MLP neurons of a small language model. Each row is named by its layer, matrix (up: input weights; down: output weights) and neuron, and shows model dimensions 16-111. Each number is 128 + 24 x the weight over its row's rms, rounded and kept within 0 to 255.
After each neuron's rows, "fires on" lists the tokens most often at its 100 highest values on Wikipedia text that the model never trained on.

L9.up695 [127 152 156 149 113 106 107 180  68 148  99 154 117 135 142 146 123 132 140  98 155 104 167  79  88 120 109 115 151 134 170 111 129 138 141 109 133 120  98 125 144 145 111  87 102 147 149 128 163 154 154 109  98 107 125  93 122 129  98 146 139  86 122 129 140 154 142 140 110 117 119 186 178 139 132 154 146 112 171 177 118 110 130 146 154 127 129  98  98 146  86 116 100 163 133 103]
L9.down695 [105 107 130 111 153 102 115 107 138 136 148 125 117 121  82 149 156 154 109 154 132  96 110 105 149 110 123 149 114 130 108  97 123 143 114  82 111 120 128 104 138 129 157 118 115 174 103 104  97 129 125 138 121  99 124 167  99 118 178 141 121  95 128 125 150 129 149 153 128  70  82 123 104 118 141 122 137 121  95 164 130 135 145 133  79 159  87 149 121  86 143 188 128 112 137  99]
fires on: "er", "w", "in", " of", "al"

L10.up500 [111 149 130 155 138 119 126 140 123 127 132 139  87 144  97 134  76 164 130 125 102 135 175 160 109 145 114 161 154 109 180 100 119 143  95 110 164 127  92 108  95  96  93 100 139 115 158 107 139 114 173 161 167 170  75 137 126 132 111 169 138 143 132 112 123 141  89 102 129 129 148 109 123 140 147 158 121 160 141 135 163 111 164 134  73 101  93 116 151 102 135 124  67 120 105 152]
L10.down500 [104 111 143 151 105 133  95 151 160 118 128 119 116 121 136 157  99 114  90 105 135 147 110  89 146 131 104  98 144 136 104 127 159 127 122 124 154 100 128 147 145 117  98 152 152 123 208 129 120 109 128 159 165 172 144 174 150 116 154 100 136 132 110 130 166 116 148 146 134  88 137 105  75 146 147 129 165 124 143 121 175 103 140 105 105 128  90 168 134 152 196 164 118 124 112 138]
fires on: "orn", " on", "ib", " On", "On"

L7.up229 [112 111 157 104 140 125 145 102 140 166 152  87 115 113 131 120 137 141 152 138  95  88 138  81 129 111 113 150 143 123 129 144 118 139 105 100  96 100 156 146 138 147 134 151 161  89 109 112 112  81 154 153 101 126 141 101 134 151 101  92 154 141 147 122 114 132 150 116 128 136 120  97 106 145  68 171 108  98 146 163 125  50 140 156 105 164 115 122 168 152 136 153 160 135 111 127]
L7.down229 [109 149 122 117 102 134 134 126 143 156  84 141 126 119 113 125 112 112  91 156 120 131 156 104 147  88 120 151 137 142 119  94 125 112 121 128 101 155 134 128 138 109 123 146 134 155 137 162 119 123 150 128 162 116 147  99 170 134  92 135 126 135  99 155 103 128  54 138 115 140 110 169  98 193 127 115 131 100  98 106 128 126 105 184 131 134 133 158 168 148 135 117 118 127 118 109]
fires on: "ur", "n", "ra", "en", "row", "o"

L7.up302 [155 127  75 123 117 129 174  98 116  91 109 131 155 141 130 124 124  97 145 125 127  90 116 109 116 155 147 137 151 104 148 145 104 151  72 131 137 114 124 113 169 149 125 108 145  91 125 145 129 112 144 118 160  92 129 112 131 180 136 146  82 104  96 144 147 123 134 117 124 189 105 134  97 151 135 148 111 169 179 134 136 130  72 154 128 134  87 169 104 121 145 108 117 158 120 150]
L7.down302 [177 118 140 110 146  80 119 160 142 125  98 125 145 138 139 140 177 157 105 128 123 125 106 147 128  98 116 136 135 115 131 102 115 134 147 134 115 118 127  77 134 136 155 111 139  95  94  98 149 169  88 122 168 141 132 121 105 146  93 118 133 153 110 147 130 149  94 113 104 135  89 161 122  90 134 119 109 161 111 115 115 127 111 149 142 111  88  88 154  88 150 188 141 130 144  94]
fires on: "e", "g", " such", " cont", "gr"

L9.up541 [119 168 141 122 159 119 139  97 142  61 117 117 193 156 129 120 131 101 137 106 147 154  97 107 144 100 119 122 135 158 161 123 167 146  78 113  97 125  75 142 136 124 110  89 165 158 135 149  85  68 129 129 101 153 111 115 123 122 115 148 145 151 128 161 113 155 104 124 164  74 134 104 140 144 124 145 111  97 122 137 111 143 123 136 143 123  85 128 119 126 149 136 116 182 135 123]
L9.down541 [132 110 143 134 109 105 156 148 164 131 172  67 123 124 114 126 118 139 155 172 157 167 167 158 134 144 106 151 134 104  95  94 103 123 150 161 138 124  97 141 129 139 131  81 179 130 145 160  91 167 101 101 134 116 155 126 149 118 135 117 110 117 134 149 106 118 136 106 147 137 146 104  84 170 170 113 117 182 100 102  86 127 141 103 100 142  92 146 103 138  67 101  97 117 118 141]
fires on: "owever", "ie", "h", "L", "at", "ason"

L9.up368 [ 83 128 136 162  99 121 163 110 104 140 105 101 138 121 144  99  89 103 154 118 107 139  98  97  92 101 118 141 173 149 141  90 129 121 123 123 135  94 145 171 137 123 175 140 126 108 149 105 134 140 180  86  71  88 105 131 162 159  78 100  84 167 131 144  82 117 134 120 142 104 154 150 139 149 109 152 138  94 148 142 145 108 105 163 180 129 117 136 121 111 135 155 131 165  86 133]
L9.down368 [125 119 141 181 121 164 135 111 172 141 150 119 100 168 140 149 161 149  96 131 130 149 181 129 170 138 115 148 125 107 110 125 190 109 156  59 114 117  87 135 134  77 143 164 122 165  80 170 103 102 129  98 127 117  98 144  96 124 124 111 149  95 119 165 117 138 152 126 132 132  75 138 123 140 112 135 112 109 107 124 155 154 106  84 124 111 147  93  97 119 135 131 117 145 130 116]
fires on: " and", ",", "4,", " or"

L5.up693 [107 106 141 146 128 133  99 156  96 131 117  86 112 147 117 103 127 130 165 138 151 100 164 115 132 115 119 160  87 168 149 135 101 145 147  79 131  97 119 148 125 118 107  72 185 135 137 121 111  85 155 117 150 120  71 132  99 110 100  91 150 146 126  99 145 110  92 128 131 184 132 150 114 151 172 108 127  99 132  94  91 118 170 131  94 128 105 116 144  98 135 125 134 117 161 139]
L5.down693 [ 97 154 103  96 113 127 138 121 161 118 134 131 126 138 110 128 165 130 142 128  89 145 105 104 128 118 148 146 118 113 125 125  96 142 129 176 126 134 116 119 109 131  91 133  95 141 121 112 116 147 133 130 134 139 108 116 110 131 157  70 163 133 111 129 149 107 161 126 115 137 133 108  91 190 175 156 129  43 137 150 154 158 144 128 105 146 104 180 163 104 125 158 120 171 106 118]
fires on: " a", "A", "orn"

L4.up448 [115 117 136 145 102 145  70 158 147 117 179 131 154 148 128 135 104 109 126 141 118 112 141 153 140 104 112 104 140 149 141 161 114 123 120 124 127  81  93 118 156 111 112 126 158 101 127 163 166 106 126 112 113 148 144  90  96 146  93 128 143 109 107 142 166 155  89 152 168 159  96 117 136 119 157 153 155 160 146 121 152 154 131 145 158 127 129 103 120 158 147 108 139 105 140 108]
L4.down448 [ 82  98 157 101 114 129 157 104 134 129 129 102 148 141 105 104 129 131 147  75 135 150 172 132 119 149 126 136 130 141 141 142 145 148 132 144 144 116 161 116 102 135  88 108 105 123 129 124  80 139 111 105 119 108 144 128 117 141 116 115 111 120  90  94 126 115 156 151 137 106 133 112 140 110 123 123 105  65 119  97 122 153 151 124 142 156 128 125 154 109 114  88 174 110 165  96]
fires on: "\n ", " or", "p", "por", "a", "y"

L4.up85 [127 111 111 109 154 145 107 116 116 134 120  89 106 131 105 102 131 149 155 125 167 134 105 119 141  97 151 134 170 194 142  90 166 147  88  96 106 153 149 133 152 135  70 126 173 139  73 117 112 116 126 153 178 132  82 122 134 110 105  61 135 137 126 154 130 158 164 122  96 169 140 130 125 134 168 136 138 109 104 131 152 114 163 133 116 127 160 144 119 111 121 104 104 132 155 142]
L4.down85 [120 112 129 140 116  78  86 140  88 111 135 159 142 107 130 113 128 108 129 165 104  84 119 138 200 131  96 151 150 114 102 124 139 136 137 144 153 105  98 147 124 133 151 111  95 137 120 109 138 166 128 177  85 175 196 103 149 116 164 142 149 127 118 104 130 128 134 140 170 122  93 146  78 130 173 114 109 139 130 115 105 107 134 148 102 130 139 117 136 171 166 125 106  55 162 128]
fires on: "\n", " re"

L4.up144 [148 121 137 131 140 170  91 120  95 160 125  99 114 184 137 103 132  99 118  94 111 116 143 108 148 155  95 120 108 106 132 103 110 127 105 133 123 128 131 152 141 123 129  86  87 138 165 117 111 135 135  89 113 136 134 141 142 122 145 137 119 147 110 132 130 178 121 128 124 137 122 136 163 139 161 128  97 137 155 145 136 122 115  87 105 140 146 103 131 128  94  92 179 130  51 107]
L4.down144 [129 151 150 118 114  91  99 144 156 150 109 161 105 144 124 107 133 144 159  80 152 146  99 195  82 121 125 138 139 149 136 119 137 138 115 144 147 148 110 110 136  72 152 158 151  99 139 120 129 114 124 151 172  73 123 128  99  89 139 164 121 124 135 131 180 130 136  88 151 118 132  94 124 136 118 133 126 146 180  99 101 120 137 150 144 143 107 109 100 117 136 118 140 137 117 166]
fires on: "op", "ome", "ip", "in", "ot", "art"

L6.up299 [124 120 154 118  74 136 115 105 133 145 115  89 129 116 126  93 107 167 103 150 194 116 105 145 123 115 164 138 114 179  72 139 147 106 144 142  89 183 162 133 134 110 137 140 133 125  92 106 133 150 107 140 140 148 114 148  89 142 151 101 107 120 117 129 115 118  97 160 114 138 145 118 104 120 142  97  89 137 167 139 162 118 167 100 123  78 130  88 132 149 123  99 111 158 152 131]
L6.down299 [164 127 107 126 103 102 106 136  86 135 155 149 158 121 137 119 135 100 129 145 130 191 136 147  92 116 123 102 120 110 120 142 149 141 144 125 123  96 141 170 156 126 166 103 105 144 140 130  78 121 116 132 132 166 163 165 158 106 124 158 104  97 160 108 110 119 134 137 124 133 106  94 103 137 154 147  76  95 137  80 165 145 128 108 120 110 162  85 134 144 156 145  67  90 106 105]
fires on: " re", "id", "enn"

L5.up425 [150 144 126 157 107 144 121  89 119 110 103 133 107 186 106 129 141 139 159 199 106 152 143  95 117 110 147 164 143 162 103 127 111 124 116 142 127  85 127 108 135 139 152 134 109 105 113 179 129 109 147 109 156  84  85 105 101 112 149 124 108 124  93 158 153 153  95 115 114 137 140 138 123  68 163 134 101 122 142 155 109 141 130 139 155 154 157 118 170 136 117  94 111 119 114 134]
L5.down425 [121  93 109 119 114 124 112 140 108  98  91 150 137 142  86 109 143 144 126 101 138 129 126 129 131 185  92 145 141 138 116 161 130  99 117 152  51 107 107 146 129 135 153 162 144 108 195  62 107 136 110 153 108 135 175 127 161 137 146 156 137 137 139 109 156 136 161 130 122 132 124 149 129 117 114 145 145 149 107 107 128 146 172 120 181 141 129  97 156 146 153 121 132 115 114  99]
fires on: "y", "or", "ary", "isc", "ent", " /"

L7.up453 [152 147 192  98 148 164 107 137 161 154 141 134 113 151 131 132 122 118 119  89 108 111 143 140 149 128 158 117 116 117 149 143 110 141 119 113 132 193 132 128 139 111 124 138 119 160 143 168 142 120 122 100 143  87  91 139 131 118 124 137 121 142 111  82 128 170 154 128  94 133 150 103 123 148 102 139 175 119 133 114 129 121 120  72 126 124 153  69  89 120 105  91 168 133 133 119]
L7.down453 [118 109 132 116 124 109 138  93 144 157 114 156 124 177 183 106 110 127 145 133 137  95 121 167 114  89 118 111 115  74 132  96 118 118 129 145 167 128 153 139 142 153 164 111 175 162 139 109 123 128 143  69 142 128 147 120  89 112 124 102 109 148 152 145 137 143 169 123 119 160 115  77 179 163 133 167 109 126 110 137  96 114 132 161 105 158 164  93 129  88  96 162 102 164 143 104]
fires on: "le", "ru", "art", "ail", "in", "an"

L7.up131 [ 80 167 149 122 104 136 146 103  92  99 135  99 184 126 120 133 119  98 129 114  87 184 145 141 101 146 152 113 132 144 134 163 168 150 138 143 157  81  98 151 174 109 139 148 163 174 131 133 124 118 145 183  99 127 105  91 138 143 108 122 144 136 131 147 171  94  91 153 160 124 110 105 121  99 170 132 145 118 141 165 102 118 141 122 144 137  84 102 112 147 143 116  97 126  93 112]
L7.down131 [140 127 155 138 146 126 112 113  68 148 124 106  84 130 103 149 157 173  90 118 122 146 145 106 110 143  83 127 127 112 127 133 137 136 144 115 122 111 156 132 129 101 152 125 154 130 147 116 109 137 115  87 100 140 145  72 142 142 159  99 137 159 141 130 147 127 157 184 156 129 113 107 171 135 124 165 110  91 127 119 169  91 131 122  98 135 136 122 141 118 121 105 180 144 157 148]
fires on: "y", " l", "on", "p", "at", "ie"

L5.up657 [154 102 103 130 162 130 125 130 118 114 123 114 141 154 127  69 130 118 119 111 100 101 116  96 135 156 103 171 101 124  91 165 107 152 100 160 138  96 103 101 153 110  96 114 122 120 118 124 154 106 156 137 137 129  86 114 104 156 113 119 132 152 120 157 150  69 140 106 128 160 140 117 104  96 133 168 171 126 169 103 131 138 149 165 127 126 132 192 134 154  85 124  80 141 133 132]
L5.down657 [156 132 139 145 164 144 118 144 163 155 111 121 164 124 128  85 132 128 139 102 151 153 155 109  98 129 103 130 119 194 134 158 131 115 123 155 137 150  87 104 152 139 168 179 145 105 126 162 142 128 117 103 145  96 163  89 112 118 159 107 145 129 122 151 152  77 136 125  69 167  84 170 120 105 134 132 161 138 107 122 128 120 127 157 141  94 110 119  83 124 141 106 122 110 113 124]
fires on: "e", "g", "ag", "ac", "og"

L9.up473 [126 113 168 137 146 100 153 142 120 123 101 150 168 126 154  89 153 140 103 111 101 141 131 125 166 113 113  97 143 128  83 145 132 126 134 116 101 123 175 161 164 144 167 172 175  85 134 117 161 124 126 114 137  83 136 158 132 100  89  98 102 150 157 136 118 126 177 142 127 141 114 197 128  71 160 137 120 130 166 154 145 140 102 118 122 162  91 132  97 107 134 133 115 146  86 103]
L9.down473 [135 122 129 143 175 157 132 108 172 141 113 147 116 145 128 145 104  97 131 150 117 103 135 127 151 167 154 150 115 145  79 119 138 146 154 117  92 109 141 113 118 112 106 111 150  85 124 150 162 117 115 131 154  99 112  91 107 150 156  94 125 156 133 131 101 144 158 126 117 115  99  85 122 118 117 155 124 118 156 133 144  64 103 146 113  97 146 134  99 132 121 149 125 141 171 147]
fires on: " the", " and", " to", " or", " his"

L9.up14 [119 155 156 124 152  98 134 149 122 145 153 145  75  95 157 146 142 106 141  82 127 134 120 112 129  94 139 123 106 106 149 130 164  97  81  97 133  92 109  79 124 121 133 184 110 156 142 143 102  84 120 124 129 121 124 107 137  91 116  92 179 135 141 131 105 157 144 146 133 168 104 147 139 111 137 177  96 130 100 160 177 136 115 115 108 109  95 168 154 132 185 161 118  99 138 155]
L9.down14 [133 117 129 141 108 131  94 103 104 149 139 150 142  91 135 127 168 140 123 114 120 131  67 123  91 109  68 120 145 142 165  90 168 128 130  97 157  99 130 129 154 139 161 126  84 115 190 139 183 193  88 108 157 131 152 145 129 107  63 130 118 156 119 130 150 138 138 141 140 111 136 159 106 119 125  86 101 123 140  95 123 149  84 157 140 155 111 139 142 149 111 145 134 116 130 142]
fires on: " comp", "owever", "s", "ow", " well"

L7.up481 [ 97 102 145  95 155 148 137 170 160 175 116 123 149 109 132 128 174 133 121 160 121 135 121 132 118 144 101 105 145  91 133  94 126 132 141 135 151 154 111 128 133 114 162 112 163 127 135  93 165  87 143 154 101 130 127 146 166 117  73 101 122 139 152 126 139 115 136 149 128  97 150 130 111 106  99 108  97 122 113 168 122  85 150 178 133 155 158 136 171  85 127 107 159  77 159 150]
L7.down481 [144 139 162 126  98 165 130 126 133 123 135 109 136 138 128 136 134 132 127 152 140 145 125 147 139 136 127 161 126 150 134 143 145 147  93 131 133 146  99 108 144 112 117 163 135 125 110 146 121 116  92 128 128 127  98  74 179 111 128 144 169 121 115 170 101 179 115 157 155  79 122 106 147 117 145 105 108 113 115 173 120 119 149 125 136 121 124 143 172 173  75 108 133 172 152 177]
fires on: "en", "o", "im", "ow", "rom"

L5.up207 [ 60 114 135 121 163 141 118 125 162 153 108 125 127 148 122 135 123 131 159  98 106 127 127 126 137 106 147 121 140 124 108 132 141 117  81 102 129 109 120 149 131 113 122 150 142 142 130 119 122  88  92 126 102 119 130 108 142 114  94 140 101 139 132 141  55 151 162 205 154 117  93  68 158 115 107 133  87 121 158 125 144 157 115 132 167 143 139 132  99  98 152 109 164 108 127 137]
L5.down207 [ 92 106 126  97 147 154 114 130 117 105 129 154 129 117 148 102 135 122 120 114  96 111 106 167 108 119 134 152 163 137 147 136  98  83 117 116 130 124 141 115 152 120 127 113 101 133 168 138 118 120 114  88 139 119 105 171 136 101  78 155 127 131  82 110 107 121 163 149 178  74 164 115 133 138 152 122 112 109 133 128 132 140  91 114 138  84 106 146 167 142 147 139 146 132 181 134]
fires on: "c", " well", "ett", "ear", "ic", "owever"

L5.up751 [128 135 168 134 142  94  91 188 160 148 121 105 129 168 144 139 112 135 137 100 133 167 120 138 103 124 143 134 100 123 152 136 119 117  85 116 130 132 104 173 131 110 178 182 163 160 150 118 147 128 119 116 119 147 107  85 149  95  95  73 164 134 142 155 170 153 129 106 160 107  90 118  69 123 162 108 106  96 113 145 145 146 126 114  90 159 153 115 103 127 106 143 139 121  91 165]
L5.down751 [154 118 126 123 104  78 160  74  97 114 182  88 114 136  95 153 138 126 119 115 107 128 118 120  87 167  90 138 131  85 147 114 115 107 172 149 130 135 164 160 100 158  96  95 143 148 106 162 118 139  89 136 167 132 103 111 136 106 198 148 124 139 149 104 118 134 108 150 118 116 129 165 134 114 102 123  89 124 110 160 156 139  81 143 144 142 141 137 110 129 110 108 148 128 121 138]
fires on: "ar", "il", "im", "in", "u", "x"

L6.up25 [ 97 117 127 132 139 126 124 150 109  85  94 141  77  74 147  99 110  94 136 108 153 124  89 158  90 181 140 137 105 115 156  85  73 166  96 145 155 156 141 127 129 133 155  75 140  83  99 146 121 111 122  97 168 119 150 156 109 117  96 163 141 165 140 151 143 113 111 161 137 111 150 115 165 128 139 143 142 131 167 137 146 125 146 122 129 126 107 152 179 128 105 106 105 123 128 136]
L6.down25 [145 101 127 111 104 127 153 140  83 142 139 150 184 156 190 144 135 155 121  87 125 154 110 122 142 138 138 130 113 199 114 145 139 130 151  90 107 144 160 125 119 152 141 124  86 168 110 104 138 137  91 133 124 127 156 166 150 112 117 145 146  89 142 111 122 107 120  96 101 124 104 158 108 141 122 142 140 113 148 132 121 173 164 119 138 124 109 114  65 157  85 131 128  91 120 171]
fires on: "ed", "ered", "ained", "ived", "aid"

L4.up474 [133 128  98 106 153 145 108 146 139 170 149 147 129 163 133 176 101 149 101 135 105 152 113 116 111 122 130  98 128 110 108  91 110 100 168 120 136 181 107 115 142 107 114  91 138 107 157 116 127  91 127 146 138 161 121 148 120 144 100 111 116 149 134 121 160 119 181 137 162 121 101 148 144 148 118  75 151 119 119 156 107  96 119 124 131 133 153 114 100 121 114 149 110 115 151 137]
L4.down474 [141 103 148  88 142 135 119 146 125 113 120 131 122 103 134 115 120 101 139 100  76 181 137 123 140 178 102 145 101 150 113 124 147 112 113 138 111 111 159 170 139  93 100 100 157 128  85 136 134 141 124  95 125 108  72  87 133  71 106 119 128 158 112 157 142  99 158 118 146 145  91 128 101 134 154 117 109  92 114 180 172 139  95 106 122 155 124  92 117  60 124 101 112 102 117 138]
fires on: "an", "ar", "orn", "in"

L5.up82 [133 136 163 133 137 152 118 114 122 164 143 115 104 113  99 164 140 102 140 118 119 138 130 145 107 146  63  94  90 112 108 141 174  94 134 134 110 134 124 156 151 102 119 163 131 121 115 146  99 149 119 110 117  77 101  92 130 127 102 122 128 168 122 137 133  84  84 142 117 162 140  83 172 116 134 147  98 130 147  76  88 122 141 119 121 186 125 124 122 162 101 127 147 174 140 101]
L5.down82 [130 121 114 173 137 145 133 114 159 168 114  99  74 131 132 142  84 114 104 126 124  87 124 107 112 127 152  92 125 150  85 111 128 122 120  84 146 144 126 111  81 133 163 137 117  90 137 133 128 152 121 110 140  99 127 105 101 183  95  97 158 145 154 188 145 118 154 122 133 142 141 122 127 141 139 146 149 136 154  74 127 130 101 141 106 163 156 129 108 104 115 150 140 101 128  98]
fires on: "le", "c", "f", "ra"

L9.up436 [ 99 143 133 132 144 132 122 122 151 127 115 109  95 114 161 141 134 164 134 136 114 135 118 137 154 133 170 124 135 130 108  96 120 119 131 148 109  67  46 121 139 128 152 124 118 116 127 119 139 158 139  92 100 146  94 115 115 192 111 120 131 147 117 151  84 109 166 108 129 138 102  96 126 113  88 126 134 133 166 131 124  99 121 128 114 116 129 136 122 115 129 174 117 110 127 154]
L9.down436 [112 116 157  81 133 101 115 122 126 132 106 120 136 143 143 131 154 146 117  93 134 114 165 110 157 125 193 126 139 124 105 130 128 121 138 162 122 127 141 144 143 120  70 119 101 123 115 123 137 117 150 131 128 109 134 132 110 160 105  80 136 140 156 146 138 109 124 112 144 105 111 120 125 147 136 123 144 166 103 123 138 139 184 116 180 129 103  88 119 159  92 148 157 160 106 142]
fires on: " to", " not", "\n", "ward"

L6.up71 [127 143 130 130 104 137 104 186  98 142 112 124 138 101 131 152 136 140 161 139 170 124 188 128 156 102 155 147 134 116 121 122  65 122 125 125  87 147 119 127 122 121 120 100  84 117 167 147 111 117 140 158 116 110 122 160 122 102 146 150 139 158 137 112 142 128 127 139 103 168 151 131 145 147 121 127 147  95 131  92 139 123 135 141 110 161 119 112  82 111 132 108 147 109 141 126]
L6.down71 [ 90 139 123 147 145 117 133 115 156 109  95 164 134 162 147 117 171 105 135 124 164 124  90 149 110 139 105 106 138 138  61 115 112 149 121 151 138 101 131 154 112 100  78 148 103 136 123 135 100 118  72 154 133 131 125 145 104 170 157 125 142 148 126 101 136 122 115 104 114 103 135 116 166 142 156 122 101  74  98 143 119 147 134 112 118 132 118 128 174  88 133 118 115 132 146 133]
fires on: "ir", "up", " first", "ew", " a", " Air"

L7.up468 [172 149 118 152 137 128 148 139 149 138 138 128 103 120 113 146 132 148 116  95 118 122 129 138 133 135 122 133 106 142 137 132 115  89 106 170 123 164 123 111 118  97 102  91 146 112 139 164 124 111 160 101 119 113 113 119 134 117 108 118 115 123 124 133 144  80 125 137 100 131 118 115 137 164 140  69 124 148  88 107 131 113 109  90  84 164 154 148 125 164 119 115 158 122 133 116]
L7.down468 [139  88 104 144 127 112 178 134 143 118  85 148 121 104 131 141 133 142 116 165  92  44 123 142 122 145 119 142 135 137 180 102 155 101 182 140 118 152 109 133  88 152 152 108 101 118 110 159 152 122 124 111 130 108 110  83 114 108 164 139 131 132 159 144 110 105 118 150 156 119  88 102 101 104 117 144 152 135 124 128 146  99 128 103 149 115 132 137  96  94 175 180 121 141 143 165]
fires on: "f", "ra", "v", "g", "se"

L7.up587 [154 116 132 151 124 114 156 116 125 131 125 127 159 138 136 128 123 115 133 117 105 147  96 125 133 127 109 123 163 114 154  86  93 131  91 122 112 155 145 128 100 133 153  91 141 121 147 134 104  93 133 128  93 164 130 107 158 145 109 125 125 102 141 140 145 134 143 125  89 160 142 131  93 149 116  97 131 162 123 115 110 117  79 118 107 121 122 136  70 153 134 101 141 116 147 137]
L7.down587 [ 92 116 105 122  98 113 104 104 116 107  70 102 163 112 101 152 178 184 139 106 142 108 205 130 126 113 130 156 136 143 136 119 106 129 116 157 123  77 135 111 146 150  93 149 128 145 154 144 145 158 132 137 175  92 144 153 107 118 139 134 129 160 152 135 114 152 159 123 159 140  90 129 158  94 148 142 143 120 136 128 158  98 153 158 127 158 107 105 154 145 115 131 122 112 138 121]
fires on: "gh", "d", "5", "g", "b", "e"

L5.up501 [103  87 169  79 125 171 131  99 123 123 117 117 111  77 132 114 131 110 109  94 151 104 101 154  72 123 116 145 136  89 136 126 129 104 129 173 123 141 151 121 116  81 125 128 174 102 125 125 116 150 118 113 149 137 117 127 128  85 155 101 121 151 127 159 153 135 122 117 151 123 161 103 144 165 120 181 112 144 145 167 158 125 102 178 136 139 122 109 173  97 149 122 122 168 159 105]
L5.down501 [122 132 152 159 108 127 167 154 129 135 167 117 130 136 144 162 102 155 136 136 122 138 149 156 171 112 125 149  57 175 115 162 119 109 119 142 156 146 147 155 122 158 141 110  71 143 124 151 174 148 151 114  79 103 146  95 138  89 113 149 143  74 171  80 134 139 117 123  84 170 113 118 105 109 101 137 158  89 143 140 125 117 142 131 144 143 139 120 125 131 134 157 115 131  90 168]
fires on: "ed", "ied", " him", " out", " won", "ered"

L6.up161 [141 138 113  99 154 137 109 155 185 124 136 131 132 157 130 135  99 112 147 140 105 153 126 131  99  90 108 136 107 153  74 106 126 125 106  91 139 154 113 162 177 107 161 109 185 122 153  88 122 104 102 139 161 144 111 142 128 129 104 110 166 131 123 103 132 152 133 119 108 117 141 109 130 165 176  79 141 119 166 121 133 109  91  96 141 146 127 133 129 100 113 156 171 118 172 142]
L6.down161 [123 116 101 134 122 106 161  96 113 152 163 123 113 128 155 111 135 183 125 168 148 149 154 133 112 121 134 118  75 111 151 108 134 152 137 124  99 141 128 145 107 129 138 139  97 125 134 125 107 153  92 123 128 114 119  98 151 146 150 125 135 104  88 104 137 164 106 150 162 113 147 134 133 164 116  98 141  79 103 132 135 129 139 160 143  68 112 132 176 157 144 131 127 178 141 110]
fires on: "an", "ep", "u", "at", "ar"

L10.up672 [146 105 118 146 139 130 113 116 183 125 127 154 157 103 128 125  80 148 124 133 147 179 161 116 143 144  96 149 117 161 131 154  99 114 115 115 153 129 125 121 128 119 140 119 157 131 120 144 168  91 132 172 148 142 166 136 148  95 131 134  84 121 118 128 108  94 151 122 130 112 159 110 160 142 154 138 138 176 103 142 166 131 137  94  84 120  96 146 133 138 100 107 162 112  81 127]
L10.down672 [ 91 144  71 140 134 175  79 105 106 136 107 161 114  98  79 134 121 129 121 114 146 107 126 123 123 120 102 109 138 136 120 169 118  89 125  98 111 159 103 145 162 120 167 134 141 154 103 142  99 119 109 131 111 175 186 159 167 131 135 153 122 155  86 110 106 118  88 132 135 141 197  96 114 115 140 129 159 205 123 141 105  88 150 151 120 115 132 126 117 150  98 157 144 161  95 127]
fires on: " M", " p", " o", " P", " de", " B"

L6.up731 [148 159 112 184 113 100 129 165 132 147 119 134 129 132 110 121  98 102 134 207 148 130 105 107 130 133 153 133 141  99 120 114 101 184 171 115 115 113 104 133 111 163 151 106 125 102  94 139 107 113 155 100  86 153  96 115 139 140 119 147 130 134 106 109 127 141 108 130 142 130 146 150 132 140 143  97 106 127 169 130 118 166  94 119 132 118 131  97 124 144 118 115 124 116 107 142]
L6.down731 [161 167 126 122 141  97 122 121 104 138 131 160 153 156 118 140 105 145  80 126 103 126 120 140 182 159 166 202 147  84 129 143 125 120  98 102 107 134 107 117 123 112 103 156 142 111  89 104 117 123  82 177 130 136 108 114 146 139 151 127  92 164 115 113 151 106 155  94 116 137 149 149 114 106 128 108 133 158 126 116 108 129 157 122 180 122  83 124 107 124 185  80  76 148  98 128]
fires on: "et", "ent", "est", "tern", "or"

L9.up598 [137 106 138 157 140 105 115 130 137 130 129 145 164 153 120  97 131 106 127 151 123 161 136 105 131 137 137  75  67 124 106 138 117 168 174 127 130 137 112 147 136 135 143  92 123 150  79 131 121 135  68 109 113 145 142 146 115 109 160 128 140 116 125 131 143 117 143 135 109  91  76 133 152 175 147 156 129 142  90 156 147 108  95 135  91 101 115 150 129  90  97 121 190 123 131 169]
L9.down598 [ 91  63 141 129 117 145 131  98 156 114 130 154  73 157 146 148 109 106  94 114 133 126 101 138 135 184 133 135 127 127 121 141 105 138 124 102 116 118  69 120 174 125 133 107 111 144  98 138  95 109 128 153 121 130 121 120 175 141 142 103  77 136 118 152 131 123 124 140 151 159 121 128 150 137 179 130  68 166 134 126 103  89 137 144 152 117 171 136 100 159 179 151 138 135  87 125]
fires on: " ", " P", " V", " M"